Weights of a small transformer language model.
Size: 3 heads of 128, MLP 1152 tanh GELU.
Architecture: learned positions, tied embeddings.
Training: a variant of Muon for these matrices, 283M tokens, 4320 steps.
MLP neurons of a small language model. Each row is named by its layer, matrix (up: input weights; down: output weights) and neuron, and shows model dimensions 192-383. Each number is 128 + 32 x the weight over its row's rms, rounded and kept within 0 to 255. Numbers have three digits each.
After each neuron's rows, "fires on" lists the tokens most often at its 100 highest values on Wikipedia text that the model never trained on; "fires before" lists the tokens most often just after its 100 highest values on Wikipedia text that the model never trained on. A number after a token or word is its count.

L8.up99:157078106111117154134096120088125140133124073105203145148132189143184181122106103098103146135147186123117084110117077105132092124121130034159146096137134122157115118155114140134071053175187092136147089148135141133133085168137128099103134094149151084125117128144162085118174136147109140100131114204085113173131115072148165116154073085125141164206100044146111084105082134138169089100125129106130152088051116097113118142145073119144149109165152145105121132091134166160109110038079167117177202132144181124126085128165110185092145144090087135170089117111110113165107089156099205173
L8.down99:150088126150221082097109091121112074124152214101093092148114095083138106136114149153076075165192123061134130126163078142048121167104119171147112125127173093127166136111103152143094189163135059159123168148116137097078131176096149093159123181168112132194139164070145149126093101098145068185087160111105114105124130123098076129127073134123117158207146167155203153145162153193141096167138148163159088146127131149141146219157172178106126122131073185098099161149153112153147111129122096116073104154131027107108157129153155127150126166132131104156189094079166055187141111112122104150
fires on: "–" 70, " of" 4, "2" 4
fires before: "2" 29, "1" 26, "9" 5, "8" 4

L14.up727:134173090109125109129141169074133176098162125127182178169118162118109113152114108110117153178123143138155131131197074095105139115085125126111173123109084144160146137144198134089082102149122181185147131136171069182113065127091140216143128140168184090074102160124162165136102132094154114116148137147141139087111122144120180107127116043073083142117129088116073143135207162126079130126136142100181117161083135083114066124159114064104104174156171136110122131096143113144144094136133132108077148206108179107028139100168094194138124113133102109107148093206148172077117181135126148112
L14.down727:176115146112114072120154084150090148146125154070111150142092104099152152075126128145156107136041143093155158125114092168096092167168081119129171154151182096180148114163171077083108113132158145200101168089107095124130116119143109123090081145140142060077038121108114174138086159132157083120157142151086187155134097169112126091102132137091155046153111197124128142201097160119099145183194108160107091188134121048137112203126121150106115139177105151133123144101124124166147135147142090075059097150181130136134155112126154128141144123108147134182145101138130137090159084135157078146
fires on: "'" 45, "0" 14, " \"" 12, "===" 5
fires before: "s" 50, "\n" 11, " |" 8, "–" 4

L13.up569:151090186107121052136162214099167077143161149144130115104088100185106135116114139091072151075125130102128152083095151135148173146139122142092097090093136128111099142105077133104064100108128213132119126104141078118108101121123066091122096149125114145119115122097156092150089110092106113121130122110189119137144176124135143103128137172126081122101120140145100130131108113158053131120087121140139142125098109141134144198170096158085142164152109121102095178092145151141163124086126158126127142094131131135083143160185089099133171094062137123151092086168132087153137159085187164141
L13.down569:077100124142195170133129146137171125143134188131141185189152064114135081084081119141144119100187127164143153167151111074154134169069114109134122129149183103160124128105106123117108135157090119095145165107161130119124138169095157127113101173143159071084181141091062086096176128152196114107150134146102109118133105165139108088045098191161134133115119149115192143142184092156073111145100109196109151239142148065111208175170167076151109071136159113143085093142119148077089080101071120121153128087125086135148127159169089088150116149086128186127139162078069145104121109097118152071
fires on: " |" 53, ";" 8, ":" 6, " least" 6
fires before: " " 69, " ." 4

L8.up134:157161112149077110097190156163092131117180202086102072146082132136136124148128136180146160119115116147120150121150140158148156127136106104147138144098097191089107140168156104180125109099073143122185137097138180168119211141137109137109099156115134149153125164150144182093135170129127122121081111162090099101078143102128065175129151198126163120142091150198123150138161106145148100128154122176150150133094168106171153214161151114155151094102122129079136106162137072139099126116116143128095189117150094138123130191096075117090110074144149121167100132121119146108078159197109156163
L8.down134:186085143110115152160108115119127150080088149162148170108078119125167120180075081072119095070145140074103123142158088141048102122133098126132193183103141157167090082101124123173168130124105194126108153111165157157128090135148180154139162139133131146150072175157173128128171161147081105069148137120103144163034090101138113100162092174161113146150148075116147098149139131104105125175196113110111083154097129089130111131100169150122150207165131132156144069072198186103112151115176106113146136139181182140117130087165139155094076140083128159183063121122090163107141080171088166137
fires on: ")" 72, " |" 10, " " 9, "'" 4
fires before: " |" 42, "\n" 25, " " 4

L13.up970:147173152146135086137122127136121143130177070075163075118118106140170122119158104157173158137114096122071186062162115119114178147111136080148156143081139154121135126039120127110066138132105141147116154121111161131106098129123127114104132129097133125072089106081140147131099135105090130090120116071211129159106147132025153101203118168104136176126167061099132100101111183114130149160136146056091159152121176115205111157120098165148117175181135124129141159139142150147103173132073111165188146087140150166144072168133093121120120115112129099183152146090160161103200114120172114142
L13.down970:138142077071156067168155171132119093082121103128117068085157134144152179139104154098155202177105153123113158112116106158102065050136077075125167128137078083064138121086126129163105122194112128191192125115104102111141181132087142158083147159116109045115089070147219076161083134077104123100150096147115179113121121101135092093142129196135172208128168069149120134126153136174161130083119130112135182118106129158128147091102187162170182170175120120136099160078093149127127088098111149130096143090162117134118137054128154140159186089104102139159090108134172137142157099137160095079
fires on: "\n" 82
fires before: "|" 67, "|---|---|---|---" 7

L14.up560:194071165156107117091136157143127132187138137126121097159121143142113194135162083141074100151137123118150179122112120105105073118173135115133114173207135133119096125154094164077104127134073080125135137120150124108060159189180123172161110101185151160111105210120120152147170067110097182073134172113138074109113059124098050152055197125136145146145159148082172149138144143110117130120100111073149144145132077121175105173091182142061143153098095100062130093134141121170108157162172168132141119140122099085180100092101079143140077130143085122183104104085217159136090170155115175117
L14.down560:137155132171094101109162099151194135100104170153185148138130089137113190149184053099105191163043138115162171091143141114152099152126091130173063160131167090146083146144140158052172112162135025089104135170086136122123145117117131120167148166104174083133111111152135130134167159164180117110126100072145172150122096143109088107092114170140101178112189121088110144144178141073133208090106126096135124174120092075145184111177092092123178124110097118094210158126129130119146121121105150131099209190110090134158111165159099151149161094109084149175115093156151164162123131166115173142
fires on: " " 62, "1" 16, "2" 7
fires before: "1" 31, "2" 21, " " 10, "3" 9, "6" 6

L9.up919:160104129143069124103192115136158137107143177137101134120132129161108113086113138135081135093084112103150151104058125143142103048137142114072130159102144161146167136108140093106127079109122151127145038113119168158137122134155145120110172072182112127138141101071150161102124127158136138123120121056154043142131117091136183199133121131104189131126063179141163145080135131138099152130154071158144166148133092147134149141134102112093084187133154083100116048105180120132137180160112097117102122156148152110102152096108131118173145123171108117120148151146150115080200125090181204149
L9.down919:150100194057177126131158181105091101132150105142155142135138171158156115122112131183142067146168084108070133170107116078079064174101173080087137123192183061101172163152128190109093121111239114137074180124127125082127113121180164160170168091102123144107134165092124115125104096120128132144113177100122152089105133087092086145119069125155126121121108136121148152154133098142159091137155129088155136102108132074090190173118102187096087103175112174135119099061117096151092140076133108163123147120151137120158120149115176191159133187137116169187116102148165101126099122169085149134
fires on: "0" 69, "5" 11, "4" 5, "'" 4
fires before: "0" 28, "1" 23, "2" 12, "s" 7, "9" 5, "%" 5

L14.up852:123077062132125195130152118142122188138190190141109127090064103110126091151110044136148131117107170101164109171070130129173168104170100100104162184134048189106114023153113159123128086115112195108076158134167131104191198168110200117125100103148144138107095153180077148149131175111098112106138189197070122115159095146094124075173136171077130116119148063179125143098159151158154135123118148106182090165111185133138101185085164116171132154149164109155156075170161126097176142127134127138109104167170118162071101083175143158094091189127168096163109088123126159126071102149102165131
L14.down852:105113153075169144132112113133137176065114131081169120135149100080185121193105118159110153117126187126077166178109103175084138215122075091158130105192058129151123088125168147170142094127116186112124186122163222135095229111061168141110124109168123149169079099139120114093173123170043114145085202115194123098194099161116093130138119098143122169136087160113132074152142149112119122166103085173093098162132120133103143148080160139117126202132113117161105114139119088100087118165169145133136108166170193073110133116150060183177113114128149192168119085134166143153067154097161172125
fires on: "===" 35, "==" 23, "\"" 16, ")" 10, " ===" 7, ")===" 6
fires before: "\n" 81

L12.up742:151110126135083218091128118135080129062094130156126144152118202116171133162145139095144150126155090121170146130112142151131145107059145135043085181153104079101138145138133192168135104101148181128121114167102148218112108186052188161144157099103166161121166181098076125109105103102109151084158126110126139132155147155137135103183156109135153142131074046049137106167132077161124085149097128118167117116104129112123117112051142114171103161207096121072169125153120075132105145106138131141135124115137129108134110152132099126151148110161172101145124106115151159131138076203190125096
L12.down742:132086123135082140153077101104112128143139159089166118114114105186169107169124138090121146097116136076075099143156132153160164119158135141141161059189165096188157154146158108111186127063122138081062127135176152161141113077058141124179161124187103118125127077201048155099094136129109056124130126130113173103154110147140103143134133119135165104133093092166089128190123158106157101111144159109150160167091190121105124143103117092115149157165152192086144152117113194108137139061074185148108128115157190130118089178139093184148089116154156105167130112125124139118081105072154127090
fires on: "==" 47, " ==" 29, "\n" 10, "|---|---|---|---|---|---|---|" 5
fires before: "\n" 98

L8.up805:150132128186121165144151159099085127114168142076204107122125132165135126150166104128099073086155135076136142080091103104120125132176124132135128095109169154141149093099112154148108123118104138069151110108174184095121132121134096123115144136094135129162143211126112142114091130154101158119085176136134157169128106169111099203088083158110131118116125190138146123106133105179092125100095061078156132103120127162080231144087111099119089184115157139151139181123144151119038146134113090137155073101162194129125062134126162112144180097139142074145134106134141152135132115130114189105
L8.down805:159089128094120143125171169146135205178140152146150084159131144153152142132139170107152120087093112154041108088137136172134101067185113107117159114119096135133104103099093074154118147132070142215151120077154122110102127105137105092132167078150133077094131127123110070119080106115167107086140149137156157122065140170121092125142119122123133155145093132091093139115168129112089125143136143137169139186108125128106145098096181194190160136115112100110103109101155172116138100149123154099158056081156117147141081140094099132139157096153151093085087135114103090112101080110162086096
fires on: "\n" 94
fires before: "-" 63, "\n" 16, "|" 4, "===" 4

L8.up821:135146114108070105120189157094168115106129197038086147105144183109085102131213159150110130144080146099093136076061094174144088141108086100096133122135140063109145166123184128050137183108145145160137073054130108129100156162100162085155141124202149163128124160210166141141169189087125166128105101104155093092120202153170116077143089143126160114135116093156144085137097103137107174108107136103145090141141088143104167160103136123088148110126150111093093124122122135113161154102129146053152102178125136166157134196150116145196131103179166148110112134113168095098151118107086156166
L8.down821:191156133107095146109153090177136181116117174153113069131086131152076127126097153161113115126094185113043171109090132151133150124151124094112113174126083123154153142222164121141122071161194091186177133131089099079104085137121137128187176099163059067100125214130080167109155109163095138113126128136148140182136170119132182147147143112167121141155149146114115166149138143127122153166127171134093093102106102070089180149144123148161129141120102153167127168142167164185149141155089136122153149109117140144094127134106088115111099148074141173154142134096123143112111111132167142067
fires on: "'" 79, "j" 5, "8" 4
fires before: "s" 52, "t" 14

L16.up100:131125148161179193163133144181159107083173156104169174161082131155129155133147170093122147175101057175163161082111108168155140102172133136116094141125205115126122114141164165100154148110106099140111123129104133142123094108160142080169145103159141137131099158107129120116128106083123101115123082063124119094094176141169125079139069132132141076125190084165182099160141165092124109131131180112157090128113109146065183130160126095158177132155134147156141106115218107132163178147141142137120144126078167139126110134112108122072160164054167040102097100132102146135174172168170101132
L16.down100:137110112100122167115144062119147137082068063095189116181176112119134083150109127152119141083104107159145094117123121140161112179149114110112128153132138168145176102116126168098142101114105139108093105111145109192099149120123125167136160124117172078133157143131114084126082215101130131160090116100121099093127136178114215122105133157178145181092172089093132128155133143099151062041175119161070133062097096116115167102158126100136128120181099149147114140159107103085137126139113149154156084169103169116153104145136155141142051195114184088112102155181105164114151170157100162118
fires on: " " 32, "9" 22, "1" 7, "8" 6, "2" 5, "–" 5
fires before: "9" 37, "8" 22, "1" 14, "2" 14

L14.up78:132158143133142164127071147144073195163117066136148117147144120158189128093171164152109128147070121144128121132089136145172148072102157094118158149086136126180112125189115100135094114163148120078138112218119134132205124122125182165137108131105150119137123124169085118169059140108125175153118135128138092130175142063108140102158167156135069171105063096109094064157145134077143072094092141111167167194141129135105090121152067152211191117097121126156119137126159106121072134075091163153101121145129163126128134129095155132174111170132145165169093142147093138080109073109154093173
L14.down78:071145122126184145149198132151104123128193123114080139166100113086124137152122139093085188105104119094122101163137122130055101148132121142128122061110161103102100165178153104140147120083061156093125213109138131146129176155121110114157138117116114118080158097130143136153151140161107150089080115109131083113191149121164127073100092127148111121133051076114133124167090091065129125124131078128057116098125134120072153150160131136085101126112118121099166144128080139112148103113102112112097122117113166121109068120100089122153119143102140090131100132100138103158049165152120081118
fires on: "==" 58, " ==" 13, " =" 11, "===" 8, "th" 4
fires before: "\n" 93

L16.up306:177159174134074081122169130078180145138178135142074141137148107149104131179122096144100168110103165104146141109102107088140162159164186118186096124135087090168109166115137142077177146143077167090095116168092080131162164079163089087135122122120138066080086108216092154088107132123113159150180066068157073121101116136143124138155062107082143144170125177072098141169101174158165148165118154100204103108147154174181140153178116155166160111063131145123132113120108130072142120107146137132100161109158118129135049082120192091092152087083194169069063184138129095114174139170121177155
L16.down306:116152168215097109121116168128118167121140160111128160133139145172188105090120138127147153112153100127145104173174101149127156147126122121139101092120122095060126111170137142080128101141143129137186170086101082107102148076147129159179113182141131114144142130048196108156140115117092094049131164135089109119126164167093126173184146158165100163092093155123144123107102088112141096123146091170069116115112175118136084165143066158165117128144130086096176069144137167114089199173140139104160153093092153119131157122087090137101124145160065117165122112124148139140118115114123132140
fires on: "0" 29, "2" 22, "1" 21, "9" 9, "3" 8, "." 4
fires before: "1" 41, "0" 32, "8" 11, "2" 6, "7" 4

L7.up1108:113118117169120115107160080136133114127063127089127094131131110105087139070107157083078101066159137127162096131115129148088123143124112126155163109142167164083137080089115135142117148175102167114150195137102108116171200142149077096062145140113121110133138102115121104125191177143130069096133174195097107094195127068188164134125091090128135078137110176185162212181112089124124119124116146113148169106104135172137138080104103167158100135174098064167134129133164134110154102078151138078105150116136183162119170199133119151091065093145155141132164134057100157121114143160093129075
L7.down1108:094158137157188130098124098174110086178129155125107117144070124112155047084169120132122151156167190142099021178163137098173104148145140168137155100109163113142124164075099091152146129101136107189106119124148117098171130173093181114185071155098134151168129138139164149133158128121155136151086060163145118139128165132126099089123140116140117126110124100140121104142113119118144099115110153087083091094132098069127135118083118108138217102206102114117183115139145166101143120187092114170015158107103186104146040137131085127167062148104113105144092065075120134157134138100158157141
fires on: "1" 77, " " 11, " |" 8
fires before: "9" 60, "8" 8, "1" 6, "2" 4

L16.up336:129181116163117106079213148114137158101155156091078165167141111104181117091119187149176176148119121133147158129117114161172155111104138152187119113067139089176122147152136158164173051169161128129098107080154111176174137109111120155133144067149155112097118156121139049154173174158102119147204079094189108164138142149133095154119099123111069113139166080086184127092146090166150189107118099142127126116108162126139100129125137121157130110116168158147156108103141128128120119101167206143100166146107131147175080129112146147117109141140116082093092139159165144097128102100139166128
L16.down336:169103141154137106093084104161117118146073132101113091149175124110108135140090123113115066145165124157091161099137115120161164111118127108112163091163101125091200131094117091150175126113147122137158106139114087146134138099173125150150073124158129046117165129148089093126133105113190143117164163101108086099190121144159158142200128122121080178104122110175205160106158117175184072105090078183199150151098104088112105157158127213106082155160166137093167133096125130126107196130118129110103145159160161121181176062076098132117138173160081137150129124151106127129120090111089129125
fires on: "1" 40, "9" 15, " " 11, "7" 8, "8" 6, "0" 5
fires before: "0" 36, "1" 27, "9" 8, "2" 7, "3" 4, "5" 4

L16.up1143:163086097111143148110138113122087116106066082096117061118111152082071083121107162200103185198118164153176127175155191163121124121128098123139133154170115118117107116168056097158157152088103117088125063167144111119158129157095082080154132172123111075125136131102060146090072100081114073114083163096102156069140120126101122117144111097104163094158129097135154124196157128154116084147158189169098140130148125157092157115134156139176155106145097092139122117112128114140090120146121079116160121173134115097096140087167145151133103080178081137073081126162149114144144172141129126104
L16.down1143:118120146123103163138168142120116115079068116077131135134154097078196127190148173148117146171146156105210125102211147149103065124133061109143136132078091155131128139141054114040136140091072102106098087110113167131114094093096065108078131134164059076205099151121179104143119094103166188103100064146092151092164076159139117156080185115138067187109161111127154102132116128079157170125173115134077125165132090113123119154123130099182121158084088158125122168088127175124152118123104135147164062156154106117077120203152104138152097121099126144117112139080165126135113091148073164135
fires on: "1" 40, " H" 32, " " 14, " h" 9, "9" 4
fires before: "9" 40, "2" 14, "8" 4

L9.up730:186118091161146106134112120122123154144106155061138154103154127057110135138172102126118115184100078113140155081135102135092123143116139137179153122158110167187193102106146116160084103103101055085131133101149109119083093119146107128119193186165161123137104150128088151172137118173067099071191127114157101132156107102106106043150136118096113141133083133104102100161203139169069172146118150097105088087155126141167181160138145179164151141170116087149103084133105232129183175087191156081154083085091185161146144169111087175154115152102101114074126111051163068104085119195126139145
L9.down730:105179162089085107154118084133150082151146067154162132110115103133172120129139117146169098168053112133160127142107080173128111136146120089089165168102092120146066145121140052164141199128155091140092103125153156168101135126107076133132143082131103150146104114081065167143120105090097129160099113130114119100133151137124135154170082086093080117165171129112112135095117133136202113132096166118130140163093180146177112178106115160109126047081181092110094062121159171150140132082107123028113153126173164142157101132132153177123152137115097117129148154099115121090108129143102166134
fires on: "1" 60, "b" 9, "2" 6
fires before: "9" 39, "8" 6, " |" 5, "6" 5, "5" 4, "7" 4

L7.up731:117102107144086142123191082146154058167138149114117150166096079150171061147079075124117180153092128152118148127186129115105161082127081155176137121082122247132078124133178118113046170105176092115114197094161067169167126152066126085095130119098117193141114190135062138128109161160102134077143167160099098143119136069133148157064165116088129113120174123126100126107178091137103135123064123116102141172081132130106115100085154120120172147166114120182161156184110112177152153094147076108108140161180127197104100118148104137085095125169130152131074127119098102103135114145111190144
L7.down731:136123133100140123078180118069154168118095103139177117065131117084123182199141128090165109098178153132123108151108161132112133134119180085149139162152085103150148115130155200168113145076079136068099175165141171159148114089102186126143136153114166201121156112123122123124128164163134071072126123124114125113156119119101114092133103195147111154103155126157170070165132152160126190123186080113068094140100098110076145133084136107110140170132118154169162111094141120108111096151096109142149110096141104141095139057118170157079118164132123098097128122155088188088121065115157147126
fires on: ")" 86, "," 8, "\"" 4
fires before: " |" 42, "\n" 19, " and" 6

L16.up1025:161141042165084121081110096107127127146190129107124121138202066111086112090108157157095156100091111098137099086119102176201108119104101116211191153134129116196115121094152152135142103173087169115116162096119160135109152077145114158161116054175157069007095111134138156179119122124126162145170135103171165082117130113145121129112090085085089139121081039058093116143119152182146150152117169123168134094137055084166157128124129118101128112096096120131116122110158103073139182039145154124084216106102143133093102150135105105094153172104113155111153147139091121168120141129116174156
L16.down1025:113129144120173093161128069149066154121120115080180090102157158122123133098126170148138174181095126107108074156062125155132104133149056136103153118123102096127204152115097126104136115157088140163170114129186121141147165085117113150195079136107110056093142143102132164145200079174142137126120161120122113117119112077169107166148103089113119156084131086150134091105123168066132148126181150179093094130119116136076117195077108202029140109161134116090147113151145127177103202163124165122171136104126135153117160118065063143131162125187049128122135101182112145152132138125158128123
fires on: "1" 34, "2" 24, "0" 20, " an" 6, "3" 4, "9" 4
fires before: "0" 36, "1" 32, "2" 13, "3" 7

L7.up821:113134137149097088178093165112147138162093141098161143107097048130172127146120158129071130127149143092128093083140113143178087154159110089080103116146197103182110132089128094171095151075101163093172126155130161101082079117117115124183100157119114102147139169189135090134098119156154156073080155177138171105086144166088078175152045142102128137137138156118108140153099099153132135162129162139135150077154141074141169179103103099097152143153128105127137143074139085166136123130123116112106126111096142135064184134154159072151149160115114213125131156129117141164079143133146137100
L7.down821:197096108088115174140162098175100138135120180166099098117167149099172161111132158064133149108099134070084102130104174109170130145136152077100086161133045157119093125099086088121109121129119125130161069100086125137127126120118141145132180170095055085178166132131130146086133107121176115101121139110083133195049127174101097096111152123170164211098094153066088178078164089138144118094117080118157115155107093153089135149121168173117117128152153126110118188155134167151051091098106144123149077098120189134102108073147108180093161075125149120138092120138122119145126058129149168144
fires on: " |" 79, "\n" 19
fires before: " " 31, "-" 15, " Small" 9, " Out" 4

L8.up705:124105139155072095123148109190158104112088069128076123145167105100128167081111151054047126168106130093094141151155107160130115120108107196087172173093124194072087095102088146156092171110149161119098151119170140134081150075075124170069170167146086136140105075066173124078119160109095087091139186075145081105161129103100182147164103136128087115147109147147160136159160108175063157155147141111086152174114160146105214104158134135115141157135158108112121106136131194111108065094138153100122167117176113107083147121078103155136113065087164131123151114088124157044129110153126124109
L8.down705:129159109186178075127153103175124132140089141146149059121122099104093152131123084122117072131125198137110092155151101115060081121124172187166171114127078134134105158090127092137116152107123087171028192128136151133163166179160161108160099190131121089144111090135147113120070132134090172142126198099136175152094176107084134096117105132152155116151180132148143107059093130201128104152088115145153067106163115123129102107149121092129132126112178166095067089151138189069110072167156115097160192114170132081125140138070178100096130127131152091077095054077077088137109136126132129123
fires on: "1" 95, " |" 5
fires before: "9" 36, "4" 9, " |" 7, "8" 7, "5" 7, "7" 7

L13.up991:150095144162167179131118177189113067121142141159113091144101121131159092106153169160109149180163141128112159093118166164119163102115111077148190140140069148153145103088123146140196127140126093101116107149142141167084138132151132074137113150139117154090145133054148164098120134103122149139139104118179103125171125128107113092123101088144144143190050128130112091170171065137039181116122081137141145136094056117106165160160096078124134069146132066071107063101109142173153144082132141107125099114148110117068051174139148152141121098119188160140120132112143128159197177151124118149
L13.down991:068124135113132140104180148114144058140123136123126092164109126125128164205143109179140155151106104167157095040156156124188161142078148115170092159210110206157128139133228147135216144106100116085096154196144136180112119091100144137150125151080122106095127108133109180070138124116124074111146101086171149110134122189090158116117156178118138113121153100103130119103108085090143132145153117138116157092100123119207205169150118072102169136163125136132115140117164160109106157072121101063094147104169084121135135110146153123120143194153104077143143122173153088091183118132142132167
fires on: "0" 41, "9" 26, "2" 17, "1" 11
fires before: "0" 27, "1" 23, "9" 22, "8" 7, "6" 4, "4" 4

L9.up348:117094129102065141133141158175079096140101112173146144106112172153067143065137156139140136089184125100158125107092172143171130096106105061173161123124122132070117134165150058121164072121100111073160117141099123135121126101157132180148099138155153142110082146142150178089109229103141143152100118107100142119205079167138094153156142104113144072144122140130130103135166113145094114149142181129139135088099154052141159131080098061170082154110170108115113128105145160161147135152104137103084194176134119149145160121123125114222092115182134175113095108158131144160118124100168054068
L9.down348:062131118154146094102195097113105104133072171145090115166148106105186145136099185126098053132183152127103080078145117099030143176140102182093158152179150134114118106143116122155125153131152102157113131165100136116163163137128210116148096175153115144180102105109078101145128109134120107153146115109153167134187131181074130140138027124150127108167143172107141114127113080153146110134097100152107138100185136118127149142067083093131140108047120130160137081135116128124084038116184146142101133114152141139099088098112158177170099169117142107107178163106109128124065135137167163094
fires on: "0" 63, "2" 7, "4" 6, "1" 5, "5" 5
fires before: "0" 22, "1" 20, " |" 16, "." 12, "2" 12

L13.up299:120100100135140189170111159124149155129159115148098062058111126173178122134169135119143126191084156188166163106115119211121144103175140096103142107143129209112150123120101172149148122156081170065123126073141135148121175072096102138125122106140133113069046146175052187100120146166155099150120069153144134169170137087089119121119136105114109111201138110162048169146170136137122082154128180111185112083137111135168155128076102112149116163118110123055098080162139167107123126110126049145149148149111170163089162166180101137084180096131140103146104100135110141103087176143092116161
L13.down299:108066149111112117107103108117149135125146162160202145096169096107119082142152067135150110129135149162120113114153116150108166130064095114180177089121171133131097191080129167096124099137167143181093107119111154180132109135120115109098114185172114168098127137119083188139152170196166139083190169122133091111100118114129144114120116176132110182145138172100142107079124155122099091192100138161111120191145140122150111116131122146106211123117168104161080142125155146123110139129139131194134146170110189080165120120125103135028085138129150174214138130120135147140121154127105198118
fires on: "==" 37, " ==" 13, "===" 10, " was" 7, ":" 4
fires before: "\n" 65, " " 7, " |" 6, "." 4

L7.up1119:091115098105163118156143146162128083138094064122134135128199136149105107150093155123118175140098100158185146140101085151068180145060173101130059109124163098171122123132143140124172140106166107167082113092155099083151136177073138141144097127115120161085156194120106097109108126083108131146107169132151110116138139120087114139159066161099138108175057071091166083127158122081112063166084107099168166105126137161126123026100141150175077188125182097090109089101161088168145109148131131134072174170127085169148205066111192155141113155132126152120119153138149106107155157157098103121
L7.down1119:135126166134109106133141075050125123112100136075195154143117180099125139165116122111066117158083115069114093110110084156110131147091147144137189112111149123169135195200119179089100078108118096116105106137169169120143129139038173131109165121157183125100134146111113104121115100130098179150071098117137125157160077166154120109096156091101163133089117128151083128131126070086107117093088134122106121183123116128156111143112176129098114169118088126090143138043094035155070148086138174115135171173129172145111158117170089195161126122134161104133156116209145170085053145122148127070
fires on: " career" 17, " life" 11, "==" 10, " and" 8, " ==" 8, " born" 6
fires before: "\n" 21, "==" 20, " in" 9, " ==" 8, " and" 6, " education" 5

L16.up275:091123102132133119136145165099099097178127156089120166146141139140122122116196105086065125211119133089123155138101131128146079104108131177117088160103133158163151096157076152157149095158140142080201125155148138152100161151108137157147176095083084095149075117114136133097127094107169097123104169155132119122138127131141145085168066110143144088134124168054165073157114130112121119162154114106129145122091121077118079051118132179113159196142145141139115159065103156121155138042082124119146070137124152132101095114071114111180135108122138127114166103134151077162125044142084098168
L16.down275:173189176098083115175160102157126098082154076122111019107102143117091137109133169116109186140072187115141105138145068109094099164156147141128146197148119147127124163126090116133151183137155099191133141164154141102176170145079154138146067123112107122165146165136167130176134137082140114163073155142148173127104132155083130138108134121129151117119115131193101109085025145138082173108120156141082080119113107091132125101121122056067162125126084126165157136089162118123151114090116173122126137105124149108098119166126183177138099072125169155141124111067108132115142181127096180103
fires on: "1" 56, "9" 13, "0" 10, "8" 5, "7" 4
fires before: "4" 14, "5" 14, "8" 13, "2" 13, "6" 10, "9" 8

L9.up615:161091091160092161120119165098150109138179164084122118136088085108126093197145078116125180106079160128124191134118105109151126112092058119136093166119126176173091136119185143105191138048111092120168159145182114133119116142131027125118133182084088147122098175113083117095064118133115138106103135172128094112107199120129106143159096155167076137132092132163130167064139133151120125160117111107165155139122096069116160122103129128092116075123118155123177151104149103147132170110118084056140167137114092130115150127173107159105097143156108202155160194131140093129129154178148146115
L9.down615:142122143175161141075091116079130131153130086112114101108196120083130169115091107129168107101120145113130127110115107115108166173139129104116147106161091124166119089129146139161124127062093152134102205144156198092150135133087171189173140109042149188108109138118069144074133177166102092093073153172116151150048106089153150116112112209165185193100149141121145127090102118117152143079173118123102079097160113113118129165146122099084163158120095157130101061105148129142125134126098126130133127096110164071066113163116149166079100110148119142119116105139142194114110119156133138141
fires on: " |" 57, ")" 37, "\"" 4
fires before: "\n" 29, " " 26, " |" 9, " none" 8

L12.up1105:086083147089110086150116121096156083145096137074111092133102157121195098074041212107091162188147165118122149144136150145079136112140199096150152183171155165128143134155145132186148112086119134097144140130136180106103153147140169124150122125161165107111086164087138118086172145156137157148117167182105139108057137124119117148128165111116179135159070108159143156118180158169037144114115122097173134171116130118044155133203107126160136120121133116133159114108157120087134125109079134107113136097070146118089094180168162151078127079116127105152129141172131126109116141087094077195
L12.down1105:121175128171068128165112111139115066122127130139159128105113093083095113164149143168107175121146103197135098163144115106100113153119093120146125121157149137119122172136158172106171179155147130155052189158151174138108122139069104161149037169122116160097132126154118143113112142132141092152142108159077124126135094103100121113154096148110076154112131079112152120054104054084128173116155100107088142100117050097142148061162113085163099117128098202091148072120137221114094130180113059128134127136128138065139096069166136142127087139113130134161169099128143130136096083128152141076
fires on: " " 46, "1" 24, "9" 9, "–" 8
fires before: "1" 32, "9" 24, "2" 24, "8" 7